From a checkpoint of a small transformer trained on Wikipedia.
Size: 9 layers, width 448, 7 heads of 64, MLP 448 SwiGLU, vocabulary 2929, 15.3M parameters.
MLP neurons of a small language model. Each row is named by its layer, matrix (gate and up: input weights) and neuron, and shows model dimensions 149-297. Each number is 500 + 25 x the weight over its row's rms, rounded and kept within 0 to 999. Numbers have three digits each. A neuron's up and down rows have the sign that makes its largest values positive.
A block is one neuron, or neurons of one layer that tend to fire together. Before each block is what it responds to, as a language model described it from the Wikipedia text at the highest values.

Description: Year final digits. Final digit or piece of a year in narrative dates, especially after "In", as in "In 1931", "in 2005", "1962–74".
L4.gate17:497497508526508559536526493561464480534535525492519461539490480514483496524504516524543529530473497496487498499517483564548502490502526484527556454493528460498506510523469499492533482481507513535487510476473493457466545492500491468555503475498501509523515491487493452497475485512476494546504508482496485515523517484452496566512443490515506507519521480469502487471516550502488509491493537482491495489501487491455521560506482496523500513549504493538
L4.up17:520489493474516481503480497472481512465523500489512545470482509468533482534461499469547484507538472528494483504507475523509491494500487528502489515472508526484525510469550458514560499515523519493544481476513546507530456490490457501486512520502504546466520502502529478521576479461467477485514536506514493525511514539515484444559529525504490488514495505445488472472471498536491540547550465497494472501511444485476506487493479494465498479461505489451
L4.gate36:472456442502505493517504490519508487477488522491499520496495478505515450512511526511515486510500509520512512487481465481492497492506492527535454506520498483483510451466485469473488483498487568508542533530477508480500512486502490485536528531488496472470506508496513485497489512526542510486501507485504481525488510512499493539498527484516515483479514505542476534510451519492508552483510515468498494504513525508487545477483476511503533541497492530481
L4.up36:510510430499476494496469486496509533527498526518552526509510473510509517477523487466474516520457506490504467489505476507498455502463491519482489522506477504493464500495491508493488523519456503471507475502520487484516522514499541462519488531464465503480513475477487498502520506524486520532534513518422459506529526470506501508529489525492511488527506490485509548467517514503513478516500504487520520469534494531493553487474506527471522502499516479476
L4.gate77:516488481463479504425517509483507478479466542531513499471509497499466504504484486520497502507495493507478482498481499503516474473524503482526476475480517534511530485506500494479541509517510532441515520525540517548472492490516497503557493523534518550491501454516516515482513472463525503516468518482469498523506540543507486482499502465511495497509445524476436476506481495504474500489518513513471531492471496500483554504473495496520497507456553538510
L4.up77:524500464542468486480527489528500517488486504468535518493516487479508496486533494493483486533522521473465485496488507506451500504510521525564540496497503517480503535507504485496511488508514472432489500512554493528499502476502473499509495445520507555538511500487484538489492520469500484472485530489488504474520492542513494523529469457492503456508469531503515486461454545520513524522555486531474496479500513479486514531526451463510509525513471495543
L4.gate89:483523514510563515482506512494499516464484528491497456501494497519473509494479514507496463494544547511531512519498537526472477523494490503481516477506501497503449499504495516521479496525511483445518485466513514536459468504516487542496504478444493528488494517486521497466532522433471496505473527491493542495464542502514448496501482481512504510509473478482477486458493500472509522485501518511495523489468535479502480521438557467497525482510473526480
L4.up89:524505495540492526497530461479527539502509529494536493529470468539479537465447475499503477545557514481483499495501476522459478522459528518503501506473486496467474495455500479486511500513497497478509464502480510532485498485495526512483494531468454498509503466471518540511539508474495485509460499443453512503481534526494512505518497513430561517541467517464516531451477488519549472481512496500542515522473527486474479501509522534535531519466476510464
L4.gate138:455510499512484484466518501490487541540551483513506474490497477507488460492512527548476558526513490525447490523519498503481520470490477506496500564554454477452520521494496488491484487490482491516539499508474498481501499469508500499483481495498463486509520503525491495508484515465489482513529494513483537460461513510502520531463473488524508487531516513513503502462504500474500508523518502482533464494552536495512489526507496518529508508496497466493
L4.up138:509509529478519524521510468511531498438467513507548488513500510487530480471513516472495478502516486498491516507513538483493480535505484518462526495503511486470513501533517456533499541487519505468480459515500475524505527493492493505465484531486494509504522500506509512500536465476484495485471530471440493534479507528520491518479473492501495523502467528513517532509483496482521522467506511509504485477504488511472512495499582461495493484487539488483
L4.gate205:470537472508493511489467551538487472479518486521475553525483533498480519431516519565498445499487512492536513496522502477508503496532465511491466521520477496485539523505520470493496467522547498485522524461537481501497522492495496486511497512507506476518489506504501497489476533522501510473492508508531525511461506488477521492502469552499498512505480540498484512463489498506481481483490523517498550476487539511516501540501508482498502536457515532497
L4.up205:522511474467477538516493500453502487506496468522542531493493483528485523449493549510515509500497533507478458556532541464485489496484489437462476529483479503484537489496537448490498488483513538496514519446554501523487503505462489476502478492475488503477491514505514523540484512487515509526487518480514517510533502474526455514518497499515496489538500494492536519483515490483488454470497475502539515477466558486496512486523481502533517534461530519477
L4.gate293:520481477505501500519486556491495485466455514536469446485503485543520507488496507476537460504514466518491489550528503515489513501520514504429491503495491479507475538519511447495515526523539471522513510477519508499491523482493534461528471508449497499440503524470505484495551524498451480498521500477499518485460490504513485522525543483485523499493459439436524472462507497532495509446501515482485520510537550502478477480522535491453497511486530511492
L4.up293:567480432481522496499508488506514488508511501502492506524505499460527489465453521469537465478503505484506517534475453512493492490502526530518491488468490508465485538491527510531490502550468542505487503478476517474490490535499506568522460479477461546485527521503492494473509469504467507496508511467484542467479488479545471523527508501483495504503491444458503490494522511505521498472515513526517480508510500445466538553487513470460490473520523564506
L4.gate422:531478506456523479470477550526545507472478501501531552503531483506455469510500508492527511544509498493497471525475511505466532493482539488472459448516495499540495454506471497516520536516507509492486504512534555477493494484523471469524509488491483511507499498486497546474518523535505526551495509528471522484564452524511470491536530492483513483484513559487493513516488483533487519520488492488460502464505490479457474482519523508483486526526529465529
L4.up422:547470493497528528548490458505530495487484526516513468503473479489483447481473522502523504517504448496491518495510562546496506531511481547444539490551521510506510521490475441541523517525507474466516516470530503475465551526496432500516531454465522522486498483520437505506510502501455519508456482489452536467477499451491446531513524494510504484513480474488507527510499525508525523491465503507539424454463479504505511507475502461442502543507508507515

Description: Years in dates. The final token of a year in a date, especially after sentence-opening In, a month, or a day, e.g. In 1922, October 10, 2016, mid-1980s.
L5.gate13:496504537513490466471476478514511458535506494511507527502488487498461508481480500470502492523547488499473544508484546549528549482477519536495518523500546504495498496508504509514478463522523461466478535520520551453505469482524466499511523429468471531532478455510485505492520512496519509465447529458511528453509537527485537516509468496509568484500496497468508474496492475505485506510554520526468489481507489540444475476486506494513520472534472503523
L5.up13:483466507551488476497531512454527436482494483504521512492506507461495497503501509504509514489514530493468547486496494534507533463504508526506557472500509547485508491511476499522443504484503489507475532489485492478540488508519507507523481486468481452481492458525456516511460471491521497476473525489529521488504491542504512545501453471536530504493492517504512470527497505476518508495490495522496491495494500537469517472515541476486536530491510493504
L5.gate77:491493456471505498464477465494509492486515478489511499524490484507484531511495545467492451537497512498468456466511484555545509446478497536475481502474538483527521501471515480494487469475483487521516503472461431497487516520491505472464532512479515488508518485506500492483486462503525480482506494511504492477489545505502471513500465492503505490498458494473511480483506525530527479530513507500459553495529484535464483516508518455501498497532527533488
L5.up77:529500480473469483476496480496566509473545514491471528477460484520449459513445535503512460482541497453460499533487470504498507469522483516505448522435461496531540536450507473543524498503505500493514526463506521481485483529510500500501489490486490582492507502525455503450510467491463458502523505498488507522492532502519499512489494507460499505517497494511495492484509535464478542533499455529487492530511516522537495502507480483515514484499494508495
L5.gate103:491491519496501474468516518485562481507528504522486518530518485506448522511485513477489542532474497465545543491500521482480499486553508499452472499521536503528525484495510504537529499484492533476483494508515554483474502483542491539546504482471491505479457476553490482452471471487505500476501462514506530536526511528539499492512504497501499532508568502469510479494493467460466514501493466505471462471484481532489514534442510438495526505480542459518
L5.up103:504518500505470523467512509476552465512528448486492506482489479481458455493498501487467553504517516544475514466487540511461491463506471513472495532499482471545487536546497476511464495498509502463479543516456522505478478510531500528524473468474485541447479505524521492479490494494465499464501494502478528534514502450524464511505487495537500484485515456532529472518502514470515515526515474518510445486466492537499501568464480441497496543501510446522
L5.gate222:503476460499483470506512466525491506529517474483499538473460473485467542495482499498525522532534504474418492514467482510486540443495503490496514546535463500507496506499510492515519466494472517509546489474451485511473494515488467504505500454444479534509514481536505514552478479488534516520476530510501467563515454489477518492488493510464551502533537502515495491475467529496520543465512481500506527512528479495512536462463528509487487492501502493494
L5.up222:526544462520459484519512515494514581485531542485556498460512477537485494457482507507531459515517517484480498511502487470496502523475527515497525535482492482493508501473517464522497507519556475497532480455505460524457481498507513508513510523499548488509499476497510520511478454519482477525458499542511511484460510520512480553499483488502531516530447516536430515542476497514509521487503473444476502470511538494542511481472488476504478526505510516492
L5.gate266:519506454500494418458471465518556485456526490526529491475492479470456506458440471495520506499489507539487539478500523560494454529529484537479493470453506487481530492479485526565505516490529513510500482499503507485471535530525464484488484496475491488529483490507490488477548487478493494467467485526457512477493524538509502463517492478501502525518471509470517484495496529478505487502521489493494532526474526450435489496489497423492526511516535491492
L5.up266:489490492495544497480510518479532514504475516512511507479483451490458477502492505468528491466542546519488505525476497526485487500497514504489530543490515470488508478452494541447504491523517487438486451497513492484508494538499514481531486512492510504530475556486483514485523515503504466492479475520458493545477496521496503515449496507502510495508500483491521519500494507478481519483522501436517484514486435479471495495502457494466508534475494538505
L5.gate312:521514511521510512467490508479471486468466502503470493500497510477482477479502485501518522459480524509491492462556470497549446516529515490506480473481534517465470521492527523499468512430490527482470485514575512540491555495476476551460493505488483545449492465504516532478541459467510514499478524523489532469501524465535473471515476477477516486513474522502466511446536519528483507514546523498511479466471497471478479526507481457501508492528498490484
L5.up312:488504533493507520535539498476524487455487516525512506515491480528493465477496510489522489484517508498497543516489516509483505509525522502480460516540536495530517509468504475481523492492527509513535526466558491510462489465490496522530479487474519529490539504488519496521534527505513476534462534509509466511534485503490478494468471497559536530483476515525502473464484506490499532517492486529523491481504501498484503494514499510494504520509511475489
L5.gate329:516481494516499516530506492450504520499492497460518489475540496513501503536532511495503498514523504528519520484476536508505505500513542521495470532543482514510523533480504465520537494541494521503502496533476495506477506491543497518523511469476467477533490509501516483518473483479533475498455534506530504537501524552474519542514453503492513502465542469493498470492503544495515508524482477495500524460508509479493545497474537540486496537505494517505
L5.up329:477503513501531528465539474545492465421508545527481470482492530467474533477549523475456462530544448447520524515541480465480514521487523510481512482503500547485518476474477504467504558476474517513554475560505474512502455506476490492487519498497485489485508471509518494498467494460512504470474541492510513499528535526482509471508425469528509439516488514491477486525507489520480450497487555499526502492478490479535524519503503502532509535515514506517
L5.gate409:433482445453511496434512501502472499466485504529488477490489442514510478532525496500529517496481482465516505512531511520508489514507535522500497474503518496464555456473495468486514500476494498513480497486519556512505519507507492519489500527493478491466517481471517482496545487468448538508485484482481516537511505516491510498488499501518494517502501453469483515462495454516520522477482528526482495502511550516491499521510506476498525500487509478529
L5.up409:506468499499533489477482483504522521495505470470513487561482514524484479460453502517504482491507525509522507493462448481460468508517534500447525497498503517437500499507472513511498503493525537514500507448549518516496502536519539527528532508506483546513464489470541513522513470490469497525496501483502528515536476511532487512496506487503524500521503515532488496508479519460509489488486483507453495471543520471475509520452503482501492510543529494496

Description: Word-initial fragment tokens. Short opening pieces of a longer word that the next token completes, such as v in van/via, inv in inversely, st in stages, across varied technical and list text.
L4.gate2:485530475479460478495502473484494470507504492529488505537496494507442498514537489494491512474479404485487545502516517474496505549476512486487549525505493520544549540509541512497491497502511511498527493514480495484505516521492497497495485546552506502566499482490511555472502531478535509508499513500539504519487487498491533435483516492471538521495509498506503496510506515523502516505522503510482503533502508471522492489534504534473502490492504532487
L4.up2:524532493489459520507498443456546493518507505481475511519447455500512502503498500517485489478474487512489490526486512499497485494497521485501559490447483508512516543497532486513511467506481476523526480479441499527493504526513523467504489521489518505516508527466494549524511519493511518519495513489551475507467502464490506457470502500467519515484518473468501507519478464503515509485497482513508472494493527488459524489507511492499532525484521504478
L4.gate39:489521513502480534483509458468498546491511501465502474518483513469525493483467483498513497488505484502492463510518472510524473526471498511489493481510527457461476503471492510481515490535500474504531445512499508500509527488489483499479491465527485505514536557442513532500536534491480494503471517487540473511468501502475518441493473543503532500503497514520499495444525452507503518500475542560510496497552480503487506498526509530538476479476522487475
L4.up39:508491521484505492552503525484504498531506516493546493529522491526505524486493516534482486491484524466527498530487505490521502501442490518473551469489491515491496472458513517491548504493474482466498475489462520521477530475528511423524476538489491511525498500524493489474461490501494523476503530512493472495520454495504469489458499498543489537504489529511506487479542533541480503533454480517503515486511502473493579487491518510504491465457481490509
L4.gate141:507517491475494508491523480489467554528491525478520446489512494493568498487477483513484475536497484477474458512494444523500481510456478485533470537489492478473492486512482481490494475505499482493500472522473437495504508533499535498449489554511462511490498493474506524495505553475496509517497476467490481478451463506501505473514498533492480490527496505471544477478517471534510453490506483489493505518530444517525488488556503519495469473511512464487
L4.up141:549514517496472497512475565520500502521457530502514464466512536476500480479491496507500465528501452486495476482515518501536488512480508543494455454494468513473525442451507538490473497528480446475543482518474464491516516557497489478476500483525504518478503480538555518495482502511546506509543517483543501515512498498566513491498522536484508512507542535485520471488481474493472511519526507481477500477504492529504549514507508488474511488513563492470
L4.gate161:495502518518481517484576513468525524479535523491513468503489528511536501518535457485518472494500507493471487547516499499512485518458491512484482453490587496424483507477529518504525509498522499488468450505502479524472551520486510530465472568504488478512528496459509526489502523517496456495489497532491451483475517495463539488531481511511467513546515500497491497491518453521513475507490511479480499520530475508495478505540487471503484462484492468522
L4.up161:505533510497507484538497504482510451432506529506499455500487539547501495453526477500509445530494491519507497550459515521492501506488483519496486499516497489494483464505508509465542482503485502515516480465471517547468532517515510472545486525512505487498527517457526521534447534532498543489524557486474508473504520556498491496510543513513500522478499516511508527498479499515487481490465488467513542503493473544481541491530499512478485489517480510504
L4.gate246:477491510483535487463506515507477546507506496484463514534481554470519553505522487531528514487499474485471440521465495528467488509507520543499459504543508477507505470458517538502519502504493524497505496523516494518509491495525493493497497526509511507473539506478498504468471495439466474581540499516569479534464492497460552462532522523461523499512480515483480472508507486518514513469491500488508562522537520500491478497488497506502441479462476509525
L4.up246:487444531527487556475525519480459516510504524500527495470539485536531516451489490501517481475481519464490470529480465517482517486482511499477526503491485455446512503502516465499497542501493537498499502464537481508505484514502537451474461556515516479539495502490491519513479505500478509495544517491521432543500467504489495463525517535481477505512487463475494494525505497487528520503489524460500521480502516531467484504504508552473505502493487500470
L4.gate296:450542507519508490514544527500502536496496488498488465494512466534526498509508447512500514484491520509540521510496486489511556497497507453528510477493487501506523476492491511489516497500476480537506501528462509475507492549512511494511457571519510512496486499472429504509492501468548496490479504538508486478476537509470535486480482505507524513487543498490470505504481494482487463432470480480487501528491480490538449489504487477544501509504459515477
L4.up296:492497535534507505522478493486519472473503519474485472527505467490487496490526504504542484498520472508523554542514530453531532492525542467526493513533479517549509460481497509532541479516528493542532508552523450442506501466493484521486490475473512486483478525495489456518514508530526491517507500509480513517500526511505529505457528496502517495515553500539499513524508531505511441524493494491498457510520514491500503441521492480501485492493467526520
L4.gate338:479507534500474541507503475501488493538523490478520479547461493548539514493504500481503526516505448510435496521484537457481494534489509514481542489436526469505519525463458499552519508491513491511486478476515485537504514503506509532510521464470483521512502458502523501489542501546534490519496503490532525484489482489470485497480482517484526568495483509453506498448510502498532495514475485549499507520494488498500504480507496500505513461479437471530
L4.up338:511492509483483455495469508524536536465507504487512507521455452513524505503502511540503495509461456503469464478512474539451433513473509516431552478442496483494529486526537499499506494458490509501500501514490467551504522538491524473473466489479496485463494502473508496525500470490491487512503521483582466487503473485467523484498490494462482500493536525502499497493486511529510487485506494526499491505553542499505508461515486504500511491500482499495
L4.gate416:478536540520505526490498487496544534508467538534499513519520526476557510493495524519502508526481503554484493545499520517485470520513470537524522480492535490462505502499486504513527500492490517464483463515515506530529511526510470511492475510490494510539527499499488492455561514483487492475456514499546487499504435492509515515530472520553484499512477506510481484485501453527507527440497511545505502523500474482472513448534512541478484476475525495498
L4.up416:511474505486505527505495497512495500494518484473487570511473477519521535476471527508549447525519521518468470499506478496483495508492512478516495560527495492521527500518494504501494519519523505468503435507493449526506496511497490447490527528482494517551515517472487499501498526492494457511528501532526442475463488508500502504466452525495538511469497493519498512503450452492499502497499496480522496467533532501523479480496512528484481518541459554535

Description: Mid-word fragment pieces. Short non-final pieces of words split into many tokens, e.g. Connectic-ut, endothelial c-ells, political pr-ivileges, Hermene-ut-ics, often right after an -al/-ic adjective.
L6.gate279:522476551509519496487496512467474450473517474498493505513526501496518530527504507491522512528475521514452493507503485470541538512489498533485507525460482493501515515498501503490520496514474507495497494485522487488530500527510490462477560538514551494451507516462494464493472502545477492493507503501482461516477470508500492496475497456497457513517528504488510511558489491449510470533472515496530495521501498478505506529539455514554479486497489473500
L6.up279:507491532471509475486495473522511528533506484455488509458493505515530510497490508498500461538553483483566465543500490522503532471452522540497541525487481460512512481534493502496519510528509480468513499511538492488497551485487514470481533511488481510492557526423513456480476525530458503507526471505510475472480502533522533451510499489541516574527494502479532491524508467505477530495489512531492500513486504497464502508513546537460501488478522501478